MLP neurons of a small language model. Each row is named by its layer, matrix (up: input weights) and neuron, and shows model dimensions 144-239. Each number is 500 + 40 x the weight over its row's rms, rounded and kept within 0 to 999. Numbers have three digits each.
Before each neuron's rows, "fires on" lists the tokens most often at its 100 highest values on Wikipedia text that the model never trained on; "fires after" lists the tokens most often just before its 100 highest values on Wikipedia text that the model never trained on.

fires on: "s", "us", "ven", "'", "ing"
fires after: " ", " \"", "'", "=="
L5.up946:514491437494435494491470448536534502464482521467466552452524450415483505490547528509446480510513528473512521494534472481511420443505478477512510554546479509499433507504502516468524494534558560534514485516506495505557513473441498477452447427478558564520451537472388453484434561552460470407

fires on: " ", " −", " m", "6", " |", "s"
fires after: " |", " ", ";", "'"
L7.up625:512453523527533464459522436526476506383486490505519473427487512509501604557492441442531496453440529452504517499480462492460521442560563501497442497535449557468512542509516552453519433438550474483503433569505453598525489511493460528500491490528486556510501500553509516486536529492469465467

fires on: "1", "2", " ", "st", "9", "3"
fires after: " ", " |"
L7.up903:503475543530517455542554544497586539431495455512479476531484535506513456505494514458433440396463594541527538568478494490476483481458433501560513513487501462474455515492444566478497603465502432463491498503458498472492516534452411479494462503408466514402413573566468490464533556528523561482

fires on: " $", " large", " important", " entire", " other"
fires after: " the", " a", " of", " in", " most", " for"
L3.up30:493503556477529476496544516516530446452530471486522507466503513491507450466519515535468559470431498529537528450489450514549495477477409563511540441562490463492566456479440522419438446488476495436464516476481504544494562536528505479531501466451554472551517514548564443548479578513466459486

fires on: "0", "1", "2", "5", "rang", "K"
fires after: " ", ",", "2"
L5.up167:585486510494475563589514467417525482510533504500531536569557448524508487528423501554496500423445508530530509583484502543491527500469520473538418431529465464474480442540529484512536515510509568501538541506525482525485445549450477494516417477545446476496481556502499507501479520518496526562

fires on: ".", " +", "\n", "3", " ", "4"
fires after: " ", " |", "1", "2", "3"
L7.up72:557478490454461424519546549531455539463504480507441408587465479424483497481523471522469442521509493498500481495526468515471519513502550430528529427512447534517489434473466495411529461490521441536524500493470484444538572529593563566498513485483463480446517481541533431531537464421485524510

fires on: "9", "1", "7", "2", "6", "0"
fires after: "0", "9", "1", " the", "8"
L8.up468:576426531525442484454469496494466519549530590566484527485487543483437595439489536497474529478466507552431513499571522496444461574498532541497444515511463490513418585503504540556507492546475460419466507485500503497512516482542521513458456502464515500503493529440533490471493535517503537438

fires on: "s", "8", "9", "6", "3", "4"
fires after: "1", "0", "2"
L8.up96:535500496457517510512549535419498473529450487415516513498461464519515504539521486505513517458490464533455504477498469480460548468432501502452496564547488564508458511508512517445442455493483501529508532543548434533503556471531467514441436505511489441521529430547530493504532551504459505464

fires on: "9", " of", "ct"
fires after: "1", " re"
L5.up511:459473594553574486456443490458502470487490492453447552468486513490480540488487504588493448521516506489553517522514438510569508504474482544515514508485527516555487457529406533454521467494526480441501509487482514482495516504433529471504473532534461532493498493522563513522516557527557584536

fires on: ".", ",", "°", "ed", " |"
fires after: "4", "5", "8", "6", "7", "2"
L8.up297:536505487443465464503480531498497461566468495475452518471513491513532487544577587555494504488500550480484495523457480434537440520489500460558505504442431476602463511567498525525524470531525511452517426516464587452535538545565500480444535531490535461563552410578437455474480463585512468527

fires on: ")", "0", "9", "5", "6", "7"
fires after: ".", "0", "6", "7", "9"
L8.up80:393497518475468503453491474535493451480489482486476535505470501554544501428565448521536556498502530571415494443502510485490481541528523534410554502482459475507486495405500524579464415481477509497484476544484454518483476477577461497459511433488460499491452519494468508475487600536555494509

fires on: "o", "y", "i", "al", "e", "end"
fires after: " ", "-", " ("
L5.up749:476493529533461602475528473470588521467487558465470513495523442492503501437515479536439541510515517435536438583501397445491563497549567429521512528545511520513456502503509524536530495460477515475501521500495534501504479521499553510520465478533468470482539509542527466480517486559538518543

fires on: "1", "2"
fires after: " ", " (", " the", "N"
L8.up828:472422478493479544526453494531451490545515553530480512547511482535487500499509478533506475447480485434471491453523468561503443566564495522568511444431428482506527464514563486547506580461510540501463468500462483474560485530501509489522544447541496490504524537509509481529530485477400537524

fires on: "-", "0", ":", " –", "nd", "1"
fires after: "2", "3", "4", "7", " code", "5"
L8.up153:508517535498471466431488482503511508467501533487471519529523512449457449460491501479560514540454512522472508519495508487537529589557595453518587553501503530544469454454521485504564462554501556463528500526484502497460444534497434486503455531491569523453554604571456467541460505482521504499

fires on: "L", "U", "W", "N", "I", "C"
fires after: " (", "\n", "″", " \""
L3.up418:436471538446487486382551475411510525503467388507536447523510468529530505464495544485502522491540357518509502480543498488500505493516525480525524452489456525496520463508510540557483486472576555454512482571547397560502517468439522449446441494479474520455546525562545509499505462523485508517

fires on: "===", " ===", "====", "==", " by"
fires after: "\n", "s", "ed"
L2.up959:500524501554476494523481543479462481490527508490555553478471520466496549525470440529546517565415480462517473463475461440554521454526488476504470535467523486489536618498433513541511448513567497596481544437448432387417418467533505502480554505524537509506529553446477506570569520421518399518

fires on: "==", "====", " While", " After"
fires after: "\n", ".", " life", "Career"
L2.up862:528486530485519438566513495519537464538492553543492533423528449509530470568515505495462455493472482480557480510531490488527463481530449387556487448495503509521503639548484541532475480519477482529502547538526433558498452525452519502440562488518472467437460492424490510521445502495525508548

fires on: "9", "ed", "1", "3", "4", "'"
fires after: "9", ",", "3", "8", "6"
L7.up62:452510482473461448543493575494489461499518541472462557487500563480524552500496488497479498434511488511526493489516555556459460442544513452480488564511471504492535507479445486487448520560506478583444472533488508470535549584567488463473446542496490443540462543469451456456478562484439550484

fires on: "\n", "t", "s", "sp", "ci", "f"
fires after: " in", "===", " In", "In", " ===", " sub"
L7.up237:490467505490459534530560470480536580563522508523450486488501567509453573521533446467581556519483482565554509479521501493488490500562558485535587542521491484515493475486486489552473572467511463509529486455479466469462488493518438508420467436473466503576519511570493509435511475433431484498

fires on: "-", "frac"
fires after: "\n"
L3.up180:513537504469471448472483547507522495482560482562521515467547472516437392474551464489576476570455470527459507483563506458564577473469540478541553511534522501509508449473507528587444512484518531472473519468513463505523525527526505470435440554571476475479489570509494502612513491514554499522

fires on: "0", "4", "2", "3", "1"
fires after: "1", "0", "2", "3", "4", "6"
L5.up902:513584578502503468511465467505551477514429494448454502572530527416512540521513527498479534488515442463518479451450477524446493497481461445510537506524462516488442471471453460515489470512567549510426505551572565435478571518504494502548532494560461440508442514526482465523468570520536510467

fires on: "-", "|"
fires after: "\n"
L3.up774:426544484507418483548503530484542460464532501519528509475424507492523515505601529538498482533452363494550510465501522437485546481574531491455598474527487516454483509553451499546441449469467515454473485489484545529484427441551496469474566514447490567426453526509486507564511520503551556544

fires on: "9", "2", " ", "1", ":", "8"
fires after: " ", "1", " |"
L8.up934:482438570540466512506506492498447488461559555451472460484542574463536563465523451522506516420432504459440599456486411526569484445568520425498513536543522531486441534505403506475487466567433526482494445497468469549509493510541526470528498505557494467572476448509529527538491524502467545479

fires on: "\n", " digital"
fires after: " |", "6", ",", ":", "."
L3.up212:433502535486518511498523529550536550540378527488494557577466509476499535505461461493472500554509404466521501472438525507408432546522529516492454527537423470478430479528486553521473500529526483508481520560499526443496521421474489499460560545455491462464530546495528460483560453507501470401

fires on: "e", "te", "ke", "0", "op", "o"
fires after: " ", ","
L8.up950:447570488569525577520486420547492450496564509522450595518489487465573481505536479449482527457502477465514471505567415546522561469505549461528565408520523453582496479499482471478489548489463434489500454430512559528458540436441474485468454530443535512499491521511454495547526461532481443497

fires on: "|", "6", "3", " |"
fires after: "\n", "7", "5", "6", "8", "0"
L3.up527:477546473505431459534533551450510513485497547577533519516397510474523521517520488604554522556511526457486491473399480471415540400485479542485517502503506440515487446437452486607496518496455519510468529513525428497550534494522488515488481576484448599502519506463546551548506508496499476525

fires on: " |", "um"
fires after: " ", ";", " |", " No", "."
L5.up894:466493470563484504442501524552520469484466483521586506547548519520480527509562569486464515547499474430512525534554487493464458516441499499453521578522463510537517506520458508528541486440519454480430523515432488531526510415473474479469557476499527551488482438422516550507477499484497561474

fires on: "1", "4", "3", ".", "9", "2"
fires after: " ", " $", " ("
L8.up438:532485453487500475484601528524503581550554470501512539495476488547502505471569522484462521469570523474473504518438456540474447528434495453549493514537482495458515494521490492564552522470486489436427505502491499468546527542526495506479507492511523532486482539492462399557477501485496529419

fires on: " ", "\n", " the"
fires after: " |", " to", " and", ";", " of"
L8.up159:526514489475460480515461547487425492460518549482506498496419472460485475552550467537477528505489520495542505513496456458525496525497472500479512460534514566477617458506476607543545513507515487481493457511492420493585507557537481506487497575488531483501457561447513495556482503515444422573

fires on: "9", "2", "8", "4", "6", "ca"
fires after: "2", "1", "8", "6", "7", "9"
L5.up502:559488486456477498447471450564465518512504523492500522523516509495492448515467489488501537472445507488449530477447536488417537469598431526489487560411513533503514616452444524479540550564524457532500520494410509479421510501477515533499452522449452536460535552500528472455560509513471511520

fires on: "8", "9", "7"
fires after: "3", "9", "6", "0", "4", "1"
L8.up72:514507448494497488514532411510463446478513494547511525543429471527512508497431462519503483479432458486481519433487458491485486515551485556508537486500451523488513500506599545429455454522465538537425468580565466478584485520537466497537409457503532530519473517429494543517500513442516499491

fires on: "6", "0", "8", "7", "9", "1"
fires after: "0", "9", "7", "6", "1", "4"
L8.up983:494525503475507499493538459494473487533460573514471477493545532489488458509480611534478501572525594535452475531447554441389495494488557527479564525518480533523532454479499474550537463506474485496528527615496464462463506491506457473514529459492484519544551446511512491489449525586469509477

fires on: " ", " |", "6"
fires after: " |", "0", "4", ";", "9", ","
L8.up249:403515423480506490470520447506506487542549516546460426536504471453501493448588508481673466461451559537510535472466536448452481551584515482500476448497480526486519539560572550501501489536512486490531484512509558557440499520487512558503517538448564504511498494573484471502465461511497509512

fires on: "2", "1", "3", "4", "6"
fires after: "1", "2", "3"
L8.up46:443498493487590468409476511526535472408419558514407488484452502473478438489564477453478580496484471584514533489516478486559544529513505446565479527511541521544532577542457462516515521508470452517507454500440465466561533536512532459525529506508430470516488478529518563511459552538557523519

fires on: " a", "\n", " |", " ", "A", "|---|---|"
fires after: "\n", "|", " |", " ", "As"
L3.up209:529531506535483567554435473554419499527478504512623535581512537490590500501495567579541505552560560461525500525502419503531456443515533454540488519456460509501489516539465549498490466481553497512489507499398435519433503454550468437505452526466468498477395438506484503496484454529471431482

fires on: "0", "2", "6", "1", "5"
fires after: "0", "5", "7", "1", "6"
L3.up479:548473535457506476538492495523529512542497500529495589506490531499520480443542509520473490473541534584493494406530464487407528518465423531524518505499479508432519566477509531504494573541506514441469529509522481545585509495455486537525445456495531513543453484525478467492478559473478560543

fires on: "2", "0", "d", "ed"
fires after: "9", "1", "8"
L7.up32:545495583554510487527440500511487436484478446494523526478522466554500431597512519463502485524494473514546512484509529578429439500578538482437483492547589497494522511488452509507567523442533450427526461434538471491576501508495556412474499504498519461468520586462534449542495480519562464510

fires on: "0", " /", "d"
fires after: " ", "1"
L8.up253:472481492513482435497483513506550491514565453506552518500493481493565514543483511578587490440490545418531559454560474452475452523409485547425534485441520494531558514533458537446507525482471465449505489527499528478504595494477453463504478457543494535515481514518464473551432465512542497470

fires on: "er", " re", "-", "or", "el", " Sal"
fires after: "s", " |", " was", " Re", " All", " un"
L7.up536:561514570504530417510449476523465415499503437476511538473553515522474460452514578510481497492532507477393498545479515553510486584503570464472422500465532527524460484550473505587535486490464464494453561479504427514531517460539527524507527455513444493472499531432516435521504510499560503504

fires on: "1", "9", "7", "0", "g", "3"
fires after: "0", "9", "8"
L8.up87:502532563505497442472590560557485483618476505528540566516452552532535547433473500500491468459577494478513446539480505463440482481549536513528475513491476455470484568486513485517538572574464424513511531517550501521500495522489477457518519535506493546533550510462489462395506577487542473556

fires on: "0", "%", "5", "1", "″"
fires after: "0", "9", "4", "3", "1", "2"
L7.up929:481471545518574405479499571489513512395558510467544476444505535433496554532543514536520516512512472476514562477502536440489466514501514518473517464429526475533485457469505541528477567532494548481527501533542530521520500522481525501474476597475426523468471510529523558499544465482566532460

fires on: "0", "9", "5", " |", " /"
fires after: "1", "2", " Apps", " "
L5.up347:475501538521516489501496544481546439507484550502471494499509440410468541574558576524486542500561486459524456444491465501496444505485488525501475538492514508467536536573493487457544501573496414460585520557534509455470499552515490482560514484428461546545415520528524464544428514542452491565

fires on: ",", " but", " as", " and"
fires after: ","
L5.up832:527541430554520484524517485546486514470523561476518583512501490492475430542486514542528487467448482421538449406479521462534497550517501481466540471541486509570471499474489459558533524507551495506494561515575512442546553486497468514534568471551546506495534487534468464511474567523486483535

fires on: "s", "S", " ", " de", "'", "e"
fires after: ".", "'", "s", "-", "Women"
L7.up14:471462482556468594551533491563500523458495516552482518513455512573446503539551438445497483509554528445539459480504447460487484536480551476482554476498513491531519418456560525498534617499481414484516522524487461486519511430521475523510512486474473477516529556452505491473539461460523498434

fires on: " |", " MF", " ", " DF", " L", " W"
fires after: " |", ".", "0"
L7.up589:563532517491504597460487530547516540474499502543490463463462472487555521491467536522458532484546482466440503478480499451548465478517577472585458520497555464529454508502498480475515489473460490462492410467531479581488455509470544452454509503530524464451457488487550489493565501565481445463

fires on: "4", "1", "s", "9", "we"
fires after: "9", "0", "1", " re", "8"
L8.up460:506521513514536493529489481490448462528439484504501535496444519458518482452512515466487516509572465531533475475520487475472481457480545505586544480555502458560528514523501469522519541545486520466574483496552482475470470477464492530457507495410441449528418497501479510476507500519485457512

fires on: " ", " |"
fires after: " |", "8", "4", "1", "we"
L8.up63:460501491482466450489462483615517499501494437509503473501454455490466465507454523530552528460518489513520481500495469554534464576505507479550496492466465553448496507579532534497550462428571503472491434463547486535477541609562517492558453504531544501493471459497486441491446485589535489465

fires on: "\n", "\"", "==", " \"", "'", "s"
fires after: "\n", " ", " (", " un", "-"
L5.up811:441553504518421507466520504565481559493458478414554478500450509502470447432469495417571527520507418584426479469483479500514504504486546510536430448507446447558495475530564501497461583532475535491464503484508482507502578482550517446475452476525503513432450507452510482493538578511567584510

fires on: "s", "th", "2", "1", " St", "Th"
fires after: " ", "-"
L8.up357:460498516401522469535485494501515519526520481557550542524540537525488467443471469483559547564427546479512505554518486447536487472486540526518482436514519483490562500484524516527485531538516503525558542535425445546565546450465534458569438520465458492478449543457463526499482524534556422519

fires on: "2", ".", "4", "6"
fires after: " ", " (", "s"
L3.up178:536524573526545531495446501484515537511462446497511436482463444558558522490489524517547524475476553564494525489523462504462453451447621474482509500493528427531495526499468524478538512497472452468496457485494479512521530517486574483512422564510499459568528464525478489512439482480462493469

fires on: "9", "0", "8", "1", "5", "7"
fires after: "1", "0", "9", "7", "8", "2"
L5.up578:548532484451509454448499491526463470491507541550508512511460507538481511413466515547462529559525468519494511437468493498471518462450491524473498473493466493470585539460431499551543559569528448522510546516503457492471516521448464440473525488449441474510468495506498522515467611570520478499

fires on: "6", ",", "4", "1", "3", "2"
fires after: "1", "7", "6", "0"
L3.up816:547463540519499478525463510579465458498506474520468515531453585511521549498507542518450493514506516498533458496432530497393472556544561505470544436466511506477510433424444488505424563539510485452507501450421518507500519532502539451536480561468443505537436485476422502498476477515441443475

fires on: "s", "mer", "ad", "ar"
fires after: " ", "hi"
L7.up22:447509488512497457509537490528519418464451504438488494513569506512560503474563554444500507451444467505638491514558389490473425518456505496481532453485482478513430564494446451468558484482555533505473528522504469479515456463538529592488444534454508451496423464515543445531496591562490430529

fires on: "9", "8", "7", "6", "y", " a"
fires after: "9", " to", " in"
L7.up514:472475470505447505525489611590506539587458489498476497500414487474482491480490510490550512482488545549493511518469390504496417516530451474521512493595436485467500572554469479483531514504530409523551470506522549516445495491589507515530503445521451521508554508483464539466506532470485494453

fires on: "0", "9", "2", "1", "5", "8"
fires after: "1", "2", "4", " re"
L7.up592:524467542553456540504473480519556492504531480479474612479462452497470526512471509516504501473437534544533529540533429427519408525507501544472479558441517465497484546514472526519505551547376464472538515469476493398491541545508405438562481494518490467484530559508497539520528496518432424538

fires on: " |", "4", "7", "é", "3", "á"
fires after: "9", " DF", "0", " MF", "5", " M"
L5.up891:505487512485448498571546518581476488534477484577488471539463537485525490483501546522470551444466489478478480428416534456491501440425498467467496448565520550459528462478496540504485575513452481527466495566546493556557552495468482442538532454487571427610489469485514414480477487466468508525

fires on: " the", " of", "0", "1", "2", "t"
fires after: " in", " University", "1", "9", "0", "in"
L7.up546:494486487538558515549536512497476500529464500484541507488453512523487456492512542494486489439490494494543460409453516517481583553469500457473582548559538508512463431454560539499516573495527497516531489502450467534522529496459565515536459457535463531472538557382565505499568471430560490465

fires on: "5", "6", "8", "7", "9", "4"
fires after: "8", "6", "4", "9", "0", "2"
L5.up210:490475474550457519538537488499475468453577519494519459468532488439505429504479583489520479473455528484485492438508549535431485473588435524493593523463491487488501471534507469495535553549456521474471429535466510481453527552520464507492524554471607446463496525487439488484512488546442551495

fires on: "5", "6", "na", "9", "3", "2"
fires after: "1", "2", "0", " Han", "3"
L7.up763:478517499486514440521524439493552543473485537579471514475463473523538444465456489438517469527538526521506426521523465499474510484476557490421465505484512465529428529444445466517515510489498565596456490562508536546485527546480525515481524513507461526479462543510486542501535526480526572502

fires on: "0", "2"
fires after: "2", " "
L8.up382:597438578435494467490522567580516469581549498480446462463556481511424514545575478522533476467488553458475468507540402491582490496537507556488507555490567433468567495496462461553478605515453495472471464424465509549491455504491502505502490490488529523530508521580512468495541583453629480533

fires on: "1", "2", "8", "0", " "
fires after: " ", "2", " |"
L8.up845:534601545472604424489453459566531456485520471542568450486507529460460505493459478510555584507481491488534510568542415482477445453488447506484508595512424500502523509554587565532553482550514533523602497546530508477481542490451478476449474479520451517502509457499471502528507448513448450517

fires on: "2", "3", "1", " in", "4", "8"
fires after: "8", "0", "9", " "
L8.up539:462492548491429499503555540475432495444542591484453520472444501529517502538541498491555492473538519512519450456436415508516493498529474494439526454480471509457572551462507532504448586573511479469535495478552491430541534515494530515500517469519534574569511503429464508475498581496435462431

fires on: "s", "1", "9", "6", "5"
fires after: " ", "'", " de", " become", " in", " as"
L5.up862:422449448505491502498530482462477552512491489469466447478499480514535467515481567511507453476447502518553541515531484441502521506503573450490562440578474447558547509520508463525466491524472515500479532486490494478446510472495489389542457466538461536513533589548586579502490540516480579468

fires on: "st", "s", " of", "ent", "m", "d"
fires after: " ", "%", ".", " |"
L5.up758:550463512600429551451557526498499540517469509554516501592532588432500504546573476569503498489477568539477477455508433428473486498518521440549499567510429493477491526513581522562510500456476530465490529504510484517537497511516455463450489433494502515497464572533481499457496529485542528446

fires on: "0", "to", "y"
fires after: "0", " To", " Ko"
L5.up854:511524507480513472579506557460415467492465463489498468497361446482584504523451508548517543447560524553473494469434495517575516499458524473432464556546500493528563518468430530513490532484525404478476426481542476546462534532501433562514570516512449470539491598574594462451496555498529535496

fires on: "1", "\n", "s", " "
fires after: " |", " ", " (", "-", "("
L8.up655:468503486465492488498512549529503521515490535514493622525574498462428484493450525416583536527509548455519487555558413493429552529490611528545521553451503490447525407491409509521536514466496460530490436521481489549534479519519476440495473464567507513450530488431498492529502486432472554500

fires on: " ", " addition", " other", " that", " close"
fires after: " in", " the", "In", " In"
L7.up34:481488517557544440568500477469454425507443475601509491516559443524485489516501523439520546483447486499516498491496444525519586427608461475591470522517499483509496441539422508441486546530577493550509435484489468474428537490498529472594531483470501505495409479555506524493508537491490554495

fires on: " |", "%", "Portrait", " years"
fires after: " ", "0", " ~", " |", "-"
L3.up995:500402500527501439545497537497516438440508492519513455476466557558542530441536448523475534463506521495426509463456519463499513421469525445547427519513507513487447523524490516504481535433485513489510485540523483506478464487502611470443537468467491509528452495425462479469511594483545475475

fires on: "al", "2", " Al", "-", "S", "1"
fires after: " ", "-", "al"
L8.up998:484494499462614532517558587479463494523503476484465483521503487497449497436459541489496532532483491582461512511485488487502508510460570476595488483463518471553471506526488546440530476473502478496422484448583480519571497482537469473510439449541508483504490440451434520491583508502542543499

fires on: "1", "2", "8", "9", "7", "5"
fires after: "9", "0"
L7.up916:484504556564477471571464408517509538571493489535517508553470415507472475415510491446439498475509441533480512472506506464480490517458507503354519507533507515397540538461480574467513548467404474534513481529533446477543522502529518497500587413444533522526523579501480498490486451549490508568

fires on: "il", "ar", "cre", "ir", "y", "mar"
fires after: "s", " ", "W", "D", "qu", " D"
L5.up117:514550502483531521470442500486617529495420536509468570563494472491485563458546455504491468506505524462539468470447487494484507519526499525485521491533513457431492524495545546491435452469535541541520545494497530548530529469504493508484448541500440517519525464548513461451497525530482485531

fires on: "=", " and", " a", "the", " of"
fires after: ",", "\n", " \""
L5.up170:504474454600503496496487466450476576529510501438517497584471552512469503556444580477507524499487511441464495478483478490427512455502473480499509465444547487532480527445522444507505520524537428495513550513486619547475583545478500492562485564622565460416445446560565404476470485423570509480

fires on: "1", "0", "4", "7", "9"
fires after: "1", "0", "2", "6", "9", "7"
L3.up859:492533498554520515505402459522498470501532424519477634469558494473442499572463546471567540448549477456560541490448469530448555509511514527512495497494476501461524470510441459511473466521511521549477541524493519469528604476477510437472478429496420471531465496497526476494444490517485597468

fires on: "s", "t", "sur", "2", "}", "et"
fires after: " ", "^{", "ro", "2"
L5.up437:497541491487482535593467540514529510482495570533542544505444553471500505513510520504536554481461452477440538574443458488501569499538548383487490480535482540519510467532505500499520530500437541485564526588517450496486515526555501518561509469454471496493465599504521476438534480554467436446

fires on: " where", ";", " while", " first", ".", " and"
fires after: ",", " the"
L5.up67:513512443544550494490459507519526488519481576574474493529532481509508488427501503507518507470485518517496512546510488430577474532493434492477448469498477555601519459544490542512506448434535506469486560518426499535496536480515452457502493433520611568477422443489430435507503477505447499437